config.toml
hidden_size = 768
num_attention_heads = 6
vocab_size = 13895
norm_eps = 1e-05
bias = "all"
init_std_down = 0.00375
MLP neurons of a small language model. Each row is named by its layer, matrix (down: output weights) and neuron, and shows model dimensions 16-111. Each number is 500 + 25 x the weight over its row's rms, rounded and kept within 0 to 999. Numbers have three digits each.
A block is one neuron, or neurons of one layer that tend to fire together. Before each block is what it responds to, as a language model described it from the Wikipedia text at the highest values.

Responds to: Last word-piece of a person's full name, mostly the surname ending, in credits, tables and lists, e.g. Velas-quez, Sam-berg, War-hol.
L5.down513:488552517535504494499515495497498515467492484485497487473478497476509493497486506535507505501516457510500498519521476490506493495520471508480523513489544510522523549515466526504491510511483538461511499528494476500510530524516492512528477468509525505496504519535445495481473502497531471483
L5.down550:517499508517430522451504491493494493506509509522538519468514502551508477501531489502514459471506481533470523528540502531470486531522478479481514506465508532500566476490494535504542462479533480543478545524466511482526521510507468503519525469524509518513510506470498496463479482504505511493
L5.down664:499518494472505510510474478499519507481483545561509527461504528499498536494487479489461501530469500518486523506482464474486512491483492522502478525466520498493475490497509513521535493457460448568504510515485490482472540532514485510513447484482523493509494485494502529516530501506492503513
L5.down987:514524436496517497516474521533496503476523449499494473487540475491514468497427531492501491510459498501513482486493476499481544506505487484514515496498500534512468521506529456533453531469448499468480486491494506504505550556532533552497517495520468465531493482537538511503544457506498471452
L5.down1095:526459533500483466461469481449499449503486550503506574514469493515521486494511487473486501503489477494537484546500517490513503460522504483492508517471473486467495522485528552475538525516449486509498496519477509504506509530503516528479482516503484489490514509510502501508493506537469511521
L5.down1244:513515466538477482495492441468515458461544496534465494501516482477479471473539478473479466494497510495510500553496525502518486483527555495499479508545576469496505520530525558539473484477511482521496475482533464483522485504478479484503514503512517470489467496465522539504468518493519516517
L5.down1506:553492520531497502487490468505498496490495533518493520556500483490488520520506521531499497515504506498497506517504504482496496511529508486490488504489529476517537494494482469519535488470480462511484508522513507502513517561515528488497477502464503463537482468505530498488488512505478471436
L5.down1628:497527506513462483487501548468484496500462490493532465534516528476441489479548487514537536502534498502486485455489524499472469525514531547560536509521507517477464501495511526472460473482491516505506485513543509483524482457511543518476468482509457503489503511479531489514456475527519524504
L5.down1644:462505507497458500483503492508492445533469538477488508561495520470522504512508502504512512487515504490490450485512514467504468507535493473483490489485523509504515492454520506458510486500479530530514522491516496524479510534481492486519452525505480485467471504545527493484482535492555515494
L5.down1894:490503513496497473453493478489494469502512507542451508468497505476499460531525502508485524498482505542484537512434475516476490479501521490531507537523492490489486507497516493452493515505523503520511509513483530477500499515455514492509471484497455458463477469544498481470520489509542504513
L5.down1913:533538489556535498496474515481478531504493481514472486467516499484487488486480480460497511521537528514482525508493504512503515447526541494530531455481536512479473524528514508511476491478498489508504513499476517507500543494493469508473496481499474528518512473492495518506522485487506473476
L5.down2598:510529508484505496467492522495439509493477479508521494503512517472515520500516524482493546499519496493482484447463483491499487532495534531538510497502462487507524501516562470484462469425508515503504504473513503475503487466491520493484488466528475508465480514494535513515511531489552467509
L5.down2716:515486513496504519501515524474518478508481506498491524517452478543462495514519501442528493520522531515523517490524502485457461520504498487538471502491514507542504530494533530507523456466473509478474523526471454469521511568509491510452505542531487496514543531477535494456472463537501514498
L5.down2753:503519499512490499516532506494537523454562495491496528476438526526519530511478503527548532501508535501496533534510491527483519496486496516470485502476478556511472505467511505549519536483494472496492490494466495519496478523508482515495465505507528537520489449530482483523487518502547537481
L5.down2997:519510508498468499523543473489476500497506432468496521532532490468527468563484482542518481516510507508468509525505498487457515485483510514506451475457495532503512465498514476499492532533493513513501481547532509493505493549521489506486478519478477429544503531511495476478535547491483480497
L5.down3033:528487477503502462495472506516513466489492528486492541481476503484506466454526513462488464482498480518451521543542477512519533471494518476506554486532538479506526552487511507485519517522505477499489493512484492510494553468467501485505498489485491476447521517483496529525517471534492518523

Responds to: Commas fused onto the last piece of a split word or plural noun mid-sentence, often in lists or before clauses, as in "puzz|les,", "wolver|ine,", "produc|er,".
L2.down887:475520504499465506473529467484529480523518474518487487510505484515500460490518494528523512496487474485510476472532500510472510506476504511471508553506498539451467491492564502531511496515527520503493481496501491496545483517470516535483548495493483485482505439496565467451501510512490510502

Responds to: Leading century-and-decade piece of a four-digit year, like 181, 193, 202, mostly after "in", dates, headings or table rows; also "late", "the" before time spans.
L5.down102:517549506503484512495495471517485504499448523488536479498440513474489483492500517491541546536504510455506467546489516446499489513509486491468513464494549489481510510448541528477462518480497525468458454528511478490475513496524491525478548514508494491494525511483482477504503499511516479524
L5.down266:480505521489496488523518488505521509470510504528513484501526502510505491462479468510503502494457550543509509534532482508506501477491485512473492503509515533517461480475528501555477508540475488522486492499507471525496463497528463457504512507470472498517505471511520517517496497492518516445
L5.down679:542497498510468456480528506499457505488548529534497510472509521494462468537499515514528487498497489470505494530500492481506508509487541482532513546511495504511497484525506491563530505503490464485506561513490506511507521483503520494517534519482531482551491501546529508462502501509546495477
L5.down769:420481525442465511493511519448491486504491480447491520490500477488492479475508549525506510539505506540482554502474483483481528507503459499521468542477519492493525488503438491486526544508501539547533509524489533533492471481462533451503488531502521506480507457492500495510463519506528478504
L5.down1077:491495524487505491497482469482494551505498535515478502539465492556491523473499532473521523508488499489511521462498465504506473502534493477465514511513529519504483498494521511497462553498564510514492557493488501467452504497516483551477509523489494486573509481499475486461493530479522460552
L5.down1211:455511497477478499488419548505507494522513524553540501511457520505482510525510534468540479550501496482530523470552502474526473492519517572524483502528518485510553502440485520475488553514498473477511528525513493513537471465512501503487502532486481522525491490501528488503479515517570546468
L5.down1462:458534446525525495525535474525489474480531508487508497481516505557486521471521501496528532500503486513477507472516455511502556512504525515510494458461502499486564532497519473477490528454521495459503520491495487517467474525531504503479472507502493450529513508474499476513477530505503526500
L5.down1494:513539528480483510457473494541505463504497478457506483464551487453518518478518498500504511497430518483493513521545500486492454525486482492475527491529532527485537529461491540505504490491500503480472501537499523502540523508482467467510545532451524485512440503518539478543455503485505492460
L5.down1504:537463474520501502477510535496525486465525527521527511501527503507492507542508517478475450547495506519522487456554487509499501559478486512544562479505485491479448502518517500502507484484475522496516454490499494470534493491530501483511448472516515519514444493467522525524501488491502532505
L5.down1533:484493520499534568459477520488510511456515482479526542517466472483484461527516487514498519470490515524483449461505529531496500479516535535540470491472507515564481497529493460473506504522525513511531481488542502516494487507479464527496464515539481528516510487512521475509525456528518512483
L5.down1753:470518489492520551504527452505470490516500482476516481498450529507510502503472513520524501496464494521434503482545525496578529525489458495507504508501504514510521495506487488524478536502517488502515458474496468514501518493494508478466467484506470495569466452484473488495500541502487469464
L5.down1849:522488507536476510514508475481504449514528507494536504495544465470487483556493526484509496498468487515497480486506483506510516472477486479517527480458485476483533498548529471476515526510486516493434493506513502488487509485502501488500497544512508495522525479488466496535520501467501503501
L5.down2050:498495469486485539453499514497512497494492514504507518527483496538565525480479476500529506498505444486499528547537511487533527467457500454505487509530506504508491521543507459517514479532495490526541500439522501464535490535483528519501535545511513511521505516475476493510455493536494502452
L5.down2568:499474492483460494483483487483512509482481480506517469473515482529479514500498498512527521498482456480527507518485465508489508513436469494494483499541466487503515515504514494548532518520516491491521492493468512481506513456524543515561500481518521540477482521545506486488489540516467505482
L5.down2581:503490465495498515552480509472495507456531492490494503551505472469488511495516528530493494505466524509487487495471503536550503495494487512503509491522510484531500471472515512514486500476552506484477494454487513467536558473517478572511508478490507476535532524523517504471516518535476499443
L5.down2880:480508464504508499508495513534496446471543450523480525492494476553493555526459489489519513496488529512484489490449530448488493491478519570456472451466515511503469469503503517527493496499503477515516472497496478491506489492499504490513477543430464491544494493504475493495564499538523505457

Responds to: The verb, comma, semicolon, pipe or "as" right after a person's or title's name, as in "Salisbury was", "Peter Rodino,", "William Mervyn as".
L2.down2192:465520521524499475486522505514508526481519519508500467553475507492494477501499506509517525513520509481516506524462474530532546511467485474517497512476523493512510500466514495524480515492518463541464499504489520495495504491538490562517465528520469513496485483506498477538494517561505467483

Responds to: Name tokens, or the comma right after a full name, for a person, horse, company or station starting a new clause, such as Zach, Healy, Walter Paepcke, Finnair.
L2.down642:538486527487483477502515495529471576541525479484503492513558464489492485460464517455527474554490469492512470483530505533517525486491515468418500519526482465517475526493549540512516513503484475459464517471507498426532508509513505482474494493545556512489477472511506524505501477499499488515

Responds to: Tokens inside time expressions just before the year, such as day numbers after a month ("January 3,"), "19th", "late", "summer", "1980" in "1980s".
L4.down348:487534502478509485522502518533466496468490457488500476471478467517473536478483513539510488539476479550459519498469480477498513517496525508518486502490560486481507513500484483492486496503524508455501514523524521548549524475533477513531521466495483466503517495497472534514487546503498484519
L4.down711:435465499524496558509537499485513492487530476529476479522517501487443483446481497491490458476495524490504489474509514481467508492464525510468487516496504497515483485507486537464498496539478482508524522533457481486488504487466453574527514533439502494513506512509462469484484475504500523504
L4.down2437:528489512540523461497525506521510525535495488508500469535508512522474496513471505514483481464499512489505511460484493494470452553572495514513477508465518503510461484481503505514498491491509505492547506497484483516542523537499508514515494480506522523453471511525497483489485502494494515484
L4.down2442:464489485510494519497530523530491505439495450507499473487508478504481505522484481477510498476508524539496491507521516521528474534495512474506460505484504524500472530470494453509452503539500485482492523520479503523481486517554462482504505546449445517492502546475519495512519521480545496473

Responds to: Commas, semicolons or word-final pieces with a fused comma that close a long clause before another clause continues, e.g. "safety,", "record,", "atmosphere,".
L5.down149:520519470503507476495479480482461547487518479497477469473488512464496451502507531495501466496480505509516496499470535465499464488478512537529483506492481488472462483497519500495481504501503492492529458481474509484470493498525513503498540502512487523550520540536505482507525486490484509495
L5.down223:524507494506493486501501497495453537557463482483486485514486522481502502479492451494557528512536516488562449477503488504483532480470468520518485515492505493516538520516507512484496453495512511467494524469493505516504486447564510526488562517508494505517516497533482515524506506516507518517
L5.down238:509461494519519492506520466499516497460497501491494487499528503517503492570485534542512477502492531541513503537468481494492540481497502476477462510499500481484488480528483495557469511485490503471499502509497517540505511517492463496523481517518485454517468539547518444516541540524564474482
L5.down257:508508488484493507457497522497479513556466488491517502502556533472481517512485544453518544560502534492472523464516522487474491479498500550519470539475483516499506569513567495440470505485448512475467548543533491524514534505514525494483477482504495488504462520511499494523514476490510496540
L5.down437:536514469511463501490537482516511472516500493507462487460554517519527513456492504482535483478510485494511498505537481493492517507510500511508506488483510517532532517470467545469518482476514523534470545479479464470522535446496460475548511496489497454517530496490478493500516466483511532468
L5.down558:496473462506485526486527492501468518511485514494473522493570505500550512465501500489492519482531473486526526520474508502498501502444553532505508505460501540498475531472494481468475490545475524531492507483493522507531501495530554485488559483501514447526467510465513488480448498493477518514
L5.down782:537473470475474519477489518502506499504509455482515506484478506511483509529534522466471507507518474478536531496538521525503482474468525455475452481496529470480560557501541504474512468463465515510479527542517531513544544479530502494474512488563448510507472502507523447478489502508498522479
L5.down870:506539521546505514491500521512529528521484528495497497506526498505501515497517495503497492518528493501492492494494523507476455506501529525434516439512512515516475478508529513497522490497488494464509508434509490529470477503548468469533512500450503480488469470471490511502523507462511512486
L5.down1578:530520485496503502482486495483505514531480488499484483466503483530512500506477498517499478501504492499526507525511506454496497501483498472532486495481493482505501516526499486514512485518470478528500529480521483519554512462471467508513514491493539509536508450496497522466500503511497514507
L5.down2361:510457463515487520509509528500502505499456513514501520480511516521489498505507519504495495558493499509511472525425484506480479514492465485478498536539539426455461509516481515509464504504500495512497449530527506438515499518508501502515491537478497465524522495486523482510511499481462490513
L5.down2364:495463524525515462519540488519560521488458487485481490519454465457498513449457527513508473509462553502522528510532466467490559475526507500465484485534502458527536493505492534507516531512510529538493506490492512497468488499478522474465519522480514500556476507503472532470526493468465496503
L5.down2405:508533478440520460564499453494495534485465503522516506518480535487479475489489524466542499516482514489476512551489478486493525513507523460524490520515509519490504499474521519474475517470495490453473515481500512491481491502525500530486499472516476495465481488473521528517544496514473498497
L5.down2541:494507492466482526497518521483508533518482496503525469510506501510491515455544496517538484516492487477513459514536503506494466509515486518519503481508491484521495507496535517466536475516460529492473476447521475481542520480512493489532574502478545490505507503488486464505499504461545477450
L5.down2554:527497505528531521536493535488492509462483476486481488484429460502518472532454501482505484522460537472541494492459514488473536481483476491486499484516506451477506511538488488485497499529477504482498438517511510476482487501489521489558530492475547499513488508488466476483483504487453530511
L5.down2936:533480477465459460509522547480510466492490522491506495507492486490441499514533540499532508567529530492579501447529505520494490517500488502508521521524509500502489464507549535497490505447486520508510524487499539494476491516534532453513510486498483542474488515506554495498491468510516532502
L5.down2950:491483472517518542536490486485512479452492503537474504502467454494540508538473515503498487469537508478509439554481523497510493491510490499542540508497497480489470499522487479529525520532470527490479501507514511461485482472496524543543512485455510446514508506484502546473524506503519569457

Responds to: Tokens inside or after the first part of personal names, mostly later surname pieces or middle names, as in Rhys Mey-ers, Kirik-ov, Alf-onso, Tom Harvey, often in tables or name lists.
L2.down3056:532516492481493512522522509500520486464507499523473528465477493487519508488555479486473500484502486519506500528453521497523528486490504491541484491493485496476493463509463536538510529506503485462503537486511515496524446550537518510487513514493486447534524500501456505492497515510508470506

Responds to: Surname tokens, or pieces of surnames, right after a given name in credits, tables, cast lists and prose, e.g. Hall, Cole-man, Bro-cklehurst.
L4.down886:491517497500521509476512462520532496486519497463500547535501495484512469533518475493530504504520489514474514554498524538507526469513511463473510486487544514518522473509504497483506533531478523490505490503475491563499462530529465484453516530503465498503514510474506474484505492513533481500
L4.down1958:527503555485539483521568483535523507491529528493511501474488498559492514491488505521529484506508473543476498541551510459522523512464498494484493487484543509497454481499526489531512560498505534465465548492479527528494530513534499512492550501463504510505533469479487495518503501472498436499
L4.down2496:523481511478528510523530464523516530478514497510494505477504478520525528508514470565509512479465461529487536549486533482508520497489481482497496476491509527483465471501472486506512515551503480524459520506461521491493496547502467516506493542481495463551542490484454498491490483518475474502
L4.down2519:521521470496499484506512500519556491488477515504497509469504489530475497493504498490536512483450491528525503522484530548518566510521454535475511458538520537509497498515522499508506474501518526484479474491492516543486482507557503449477533536504527513495556503456465483531515481479462521497

Responds to: Function words and commas right after a place name or location preposition, where a larger place name is expected next, e.g. Ann Arbor, / located in what is now / in the.
L4.down157:482484497514516499463503501525508501507487476522487468527502522471473467482478494456478494490515539474492455482480548481494476479517499495514466493492462460527458487503507492482508513499522426508483502534535485529473468521483539535502487545475527483534461520454509466515484493492521517443
L4.down1576:484488480554526484485512473513504508494508471483498480507481527505509524474507527506514477524481495526519489534482485492491524532496470507502497502524514501499488458486514513492475509533543510490500468474524513529499495477481522494510513527511535542549483494550517484528478505498521462497
L4.down2891:485520537489494426515544510495516507464505559467484498514517488505495518497487517533435506493520508487504469493471499465494521505518478510515517462477505502504516547524520503516489490525496521505486522485497490511494490514499480468499471498533484461517506518471493503510491494495496441494
L4.down3054:504550482518551495524482527527497480492491486469506525495449526498505455507505463439501474507558519476507533542515495533563484486489500523506532489505484475495535492501542506508511494493498488499574474514465542524522502509494526476471513484465491501493489483483471522475481506503538519502

Responds to: Commas, often fused to a word ending such as s, or es,, and verbs like proposed or began right after a noun phrase subject, e.g. "plan proposed", "instruments,".
L4.down209:509504510516520503468524553495488489462503499492492498485494429521536507547518499477472521511491525486534490525496521488482501471504505502505532494478497486491543491530532495522472515478491539478486518499533460465500483480475499531505473522518504497523476491480494528453508512483497525505
L4.down634:514489520537496469493493501506523581458488478478480464496516494541539508498470548499482480541508508525537525515511495529531510524471453472443527441520509449516502500476513482548496499501499488487506479499499493521454530486512528477476478520490476546561493491496485502515527527476496502535
L4.down2228:503507509553522495451521516496504514521503476524489492552528532514528501531508460546500511453546519467503512513500493494461542521495528524537525536483484458490499467542514504527509509508519475489514506499472472479530521493490508503493496481463515541486518511535523514482535511495471538493
L4.down2427:487503551534498467500520477485445511528499455495510501489520528504514492483521491504515491493454496489489524508474524466486513499501474503527517498534482463530488482504520467523495477494513512488509527484525503531512513501504560525534486503527500506491544481506504479474510488487503510530

Responds to: Month names or year digits opening a date after in, on, from, until or a table pipe, such as on August 26, In April 2017.
L2.down1378:523475487503496463545507513559507486491522477499505516499515508534537513473527509461508531482491518534508475469460454473543512559496545485532492506491532506452496510478505501514435519476505499509472485484500528444526520500485497527511518506488470483464513521516508557471543488468497440551

Responds to: Tokens in biographies just before a person's role, title or nationality is stated, e.g. "He was", "(鈴木 洋平)," "served as", "Japanese".
L5.down120:517440500500490479504468525465500511490472505497526508513543485489502537518544486515495512509547457454544520468518507490512474542485512525483541547485530510465476505536477468516485545475532459484514517555493501528519516488548482525476483475563526551495536497525487493501520502542496487519
L5.down293:525524504502509455531481512519520481469496488480496529488498481502533485470492530545512497485489431443485498484508520499509484474522483552553491478537488478548514480482511497472512528490512528495506498462519503525482492528485494504490498536493539484492492515486456508521475573498481467513
L5.down335:533525484490503496500484471491551484481507492515542499514494495446488484534511475498454460541494514504495482532443497513480504482516482515488516506518463461494478522504474476539494483485511507534503460486499466540486538502497486477486525546479498486503522518466514556512511480534517471469
L5.down619:489507467548498512499491495482502466521490469514494518501523514498529526477472492517525492533525520483495486511511515493489511521523500507503510506496518488487483502492495489459476491513495484525510478480544460501545467498508526495519504490549434491493515468536474519496474489521532491465
L5.down807:488569450475465529512481490498477462506467538518476481495505463478488522460519494453491485473504500500520548440489490515509486484470480512501462516515501446503513490488511505474502505534483501478514501469499538502572477487567529536519466531497502509497416450519531528515526485552427515503
L5.down1670:469527492538493483509456466497455487498462497547485481482507475509522517495527487535472512470484535474489519461484494496512501551511462517541494495482500501487505506546518471472447533458513489474539527524484512496542532537486499520450494470500527508525482491536490519490455488455506501525
L5.down1922:440512507542530447496503508505518549478551498525466516519492499498504489499513471496486478507538474547486515494483469522496502526476488542518488478482498526418542492537465517481500525476500467484483502456456531509518512496503486529457461531518521457561496488474489522491487484543479479524
L5.down1981:479480488505511450491448521507478527491503485469523501478523491482522498469483532461471545499564492515441541510547502486504507541516506514530510469497509491486504516481559472483490538504475503545506475525473479530517511494517496513485469501489523503476516488480510507553490475509515493515
L5.down2174:491461492503475470532481477497470512498449496540466479507493465461497520487484505519542504488565528496554501498474496476534524495503493524509489497505512479494506481459504472499477523534487508507479499519528494532529527538503446504514478504503537467563490545460479540552455521484469487487
L5.down2207:517486467498498454482506544498509509513506516522496496473496449514500496546463534501505510489506511525500527504481558496522486486477497475525513477462460480516461529557541538511500496526500524511495517513527490484509478491447486497470440488532463463510554555466486508524444488523506537535
L5.down2303:442506520490539504477505536489510476513489508485545503498493478523508445491483530499517480503515483474514555521506492502519487516480490538488514468516495454473498490498525527472500511526501487578527474495488532514486474483468497491505443492513464502506508505522532496483466484536534499491
L5.down2827:498493503480531506484493487508490522463507527470474515549506484509533468563525525510522498496477510477476519525512519495503512462498446493514485495526517487483497512476484459495534478518542489501485485459496521512483502471467489483520519472444486531516507520549494468557500514466503522527
L5.down2832:514464503503446502496468486483437509492490513524453526464514476446508505455492491473526491451558522488488497465488508517486507525497506556558481499472461489533510465479477500523491484525494517521510526514512497534454473512522466499479498453524519515483461504564544494448505483486502523523
L5.down2849:513451481487503503479518476485473505500533509496481482498525542486526522481516531500493498494485509510481461504517512490511534527521514501505504516515529490476496516510536510500515502498529519520483524503500484453513530528503517490471488433492469496527524495559513480496490525543485500499
L5.down2864:512518506497525486531477482476527510531493541525486532515468503477452508455486517502500504520491487484474460516534498478541506492517524502489515509536492482499506515529511503495472499531475466501502458459553496457540467470480522522532481529463530508464493485510480460512493499463482489507
L5.down3004:519492534529523493524466490519505512485551469524485491495495508510524506514497507500500508466495548449471527501527525513524478527503511491436488551505469519486547468535505487472512540528510492452497485466459517513494464484494502475464527475506477509477476486508468481530463531546476504490

Responds to: Function words just before a main verb: infinitival to after attempt/unable/eager, modals (can, would, will), and not after could/did.
L4.down1406:494521484505511469476477535491540473505493494483492502514504506531482451513503483461481497494478500546479525497462498500490507491522485516453525487464463459486532479519471483486506484511518525521519484487539495468483478489489483469525538461492500501494502538513541509474501445479467541529
L4.down1966:484527501478470465499487511471502469477472496446507509524459522498490477467489495477510490532512520519503510498537464525458560490480505480524491462518511502552530472531517546491472494505519515506469515466450518472487519480519527512498470512496522538475550488508498520509500499512513508516
L4.down2740:485500483501480498503530510501485471484455500485561530513539523531545509525513516496465475434513503530489481542515505479525488429493491516476487484537518472547483500494430486489499460504509470471483501516523486520510510462525481484508525493507492527511507471538483554495497515530501542532
L4.down2909:488486515503539437487539540533541465476545544442507534537499512517520501541520515536487479532527486552481523508518475529499493462508511459514474461504503449540499519505437500485466476503491541512496558518509495516503479503489477510485474512484480522505511524540487511506530505502512507541

Responds to: The word and joining two proper names in lists (Miami Hurricanes and SMU, Bosnia and Herzegovina), plus final pieces of city or team names such as Nash-ville, Sioux City.
L2.down1022:491519510486535517498491447527504515508472498517506511508525498477514535513485519530534487499466497488509505532480529451491505506467545520460505494532486493507516501534525527468480565511526531474501503501515502494494508496513526479509475522505512482487487503518487510522494501500471477531

Responds to: Ends of a sentence's subject just before its main verb, usually name pieces or pronouns in plot summaries and bios (An-isha, Hann-ah, he), also and, can, may.
L5.down224:503522515513563486483486511507501453457524549445542506510506461494513487545546522503482463486503473534476493505517485534496482473508482431513470461481514495569543503512409476482503456490515552499498511520501490539492489477491515492542490487504518515527519509534502474491500483522499525527
L5.down243:497475519521525485497506533511528515481499495464553497529472512512478483503538509521524517526516458528491536518476495485522511454485513470504496468517488483526526472498481493501493461508508521500496523494483491508494499483544490514515533461496498492511478527533456480448485520492479544542
L5.down425:479513510457495505500434459510506501511470520493551491488454504501493463499517506502540477542463490520534522515486493509446529466506468450473494488497513487488499498465484489518467499481475493506477517523487545533508473485494508507486514512508467496543508504511527487504491502490488510496
L5.down659:516475554453512529471482498476479554518495487504484510493513493446512424515485534502511508512508516536410474513507486481494481530486490458502491530519529414525514494489534521480522502484478500512485505511473483530510446522506529470510486524516489490462507523533474497518522464510473528492
L5.down1060:481494519479519478485495527466531515478474511504536521471501463509475502525482530481513511492474462505491540537493502548468495493478460461457510517510500459536526510484481488461507452494424540476525508536477440514439500501513523506514467483522471517522520470514489519534529483493504513525
L5.down1312:494477504494488502522452544462525525483519483541522488490461512502499450517463512503542471511513517510471515498495479523509512494526497435517568455504531434550517524490464500464459512458502556490464538521502515535491502456506479482416499512465472479508496529496461535477539496472522511522
L5.down1376:519509477504517524518420504497517502436468556489467492518476451477498468486533537507526477490508478525479487454455492510503439468526477449514503495538478497505497498481476458495500479490496494470481519531464509533526507479508492499507499493533482514474486534521518515482505493493519501509
L5.down1503:501461566465451470525507499482526518503468518511525517538500483470472449499468524535536532508484496522500512476507471520460483499523510527499469529519513513526508483482528531433501498490467502516523542505454571532506471497503522491459506502481477535522484456545538546500513494523472501498
L5.down1887:493448525498497517519512516513499506465494523476487480495503474491547457467469532499523526468533495524444468490468486529486478538503522418528517486507496480497522531484473509470473496500537521536470544495473509520468521484492527470531481491524501440506484516494513486527580518483515461515
L5.down1952:482507483456480489482505475525452539548478552524488539477508490505463449433496513510514540497481468501462513505499500511502471495511536475467480535492464505549489531490534520500499519466488517476516523482478485485503489515439497502492497476551461537508485457509522511510505547516522494510
L5.down2108:469490513529515502487499485549532531514474496559509522482457519529481504511492471534545516504491516481505508485507465525468480532479449515490463455521525490510441501500524490480479487507481524487499481506510501469564513527503488510491493522464495526507519453498470518514517450470450488498
L5.down2660:480465557478480480489484503506451534495513492467494486488520523481533471523493494535511485482453450517473485529470457531543501551489470494511539473476522459550482423460479490488476515478495533466483517506510512504470529463498531472537529526517469495476462489515498503475524481463536482507
L5.down2847:468504479521441498506475515525516491482456502486489511545492506518525524526488528546534481513458469522493500508507502516458480513501491558537551508480485458534493471506506518493467496513477537485508453489520538505557502548473471520504508526531505538439460489482455477489504562522500524525
L5.down2875:524529534515532491500514458480542489528466513521457454493490482506514477491451535494523509493515531526460504514470517529519483513527541513492496513508482466523470521469473514495452535499503497491505508507505505536478494497519485489498514472536500491462476480486515509494516520509533474498
L5.down3005:524457531521539449487510515456538474480505501495488529495495478506519508533509488478476466540489461525508489529520511501534530485537511441495487471453526462545541489529475507510485493486539518471490489492526478530490509506506487503517503521515510491499490497482508488448526482521485546563
L5.down3070:451505476511527517492488498501497515489457499513511483488508471519528546511529531472492485484500478508507515485477488481479510491508501482482472499496504495509481504544470476529527489510468542474485506487492464515532513474544503508516504469514510503472510502516484534461525465521474529526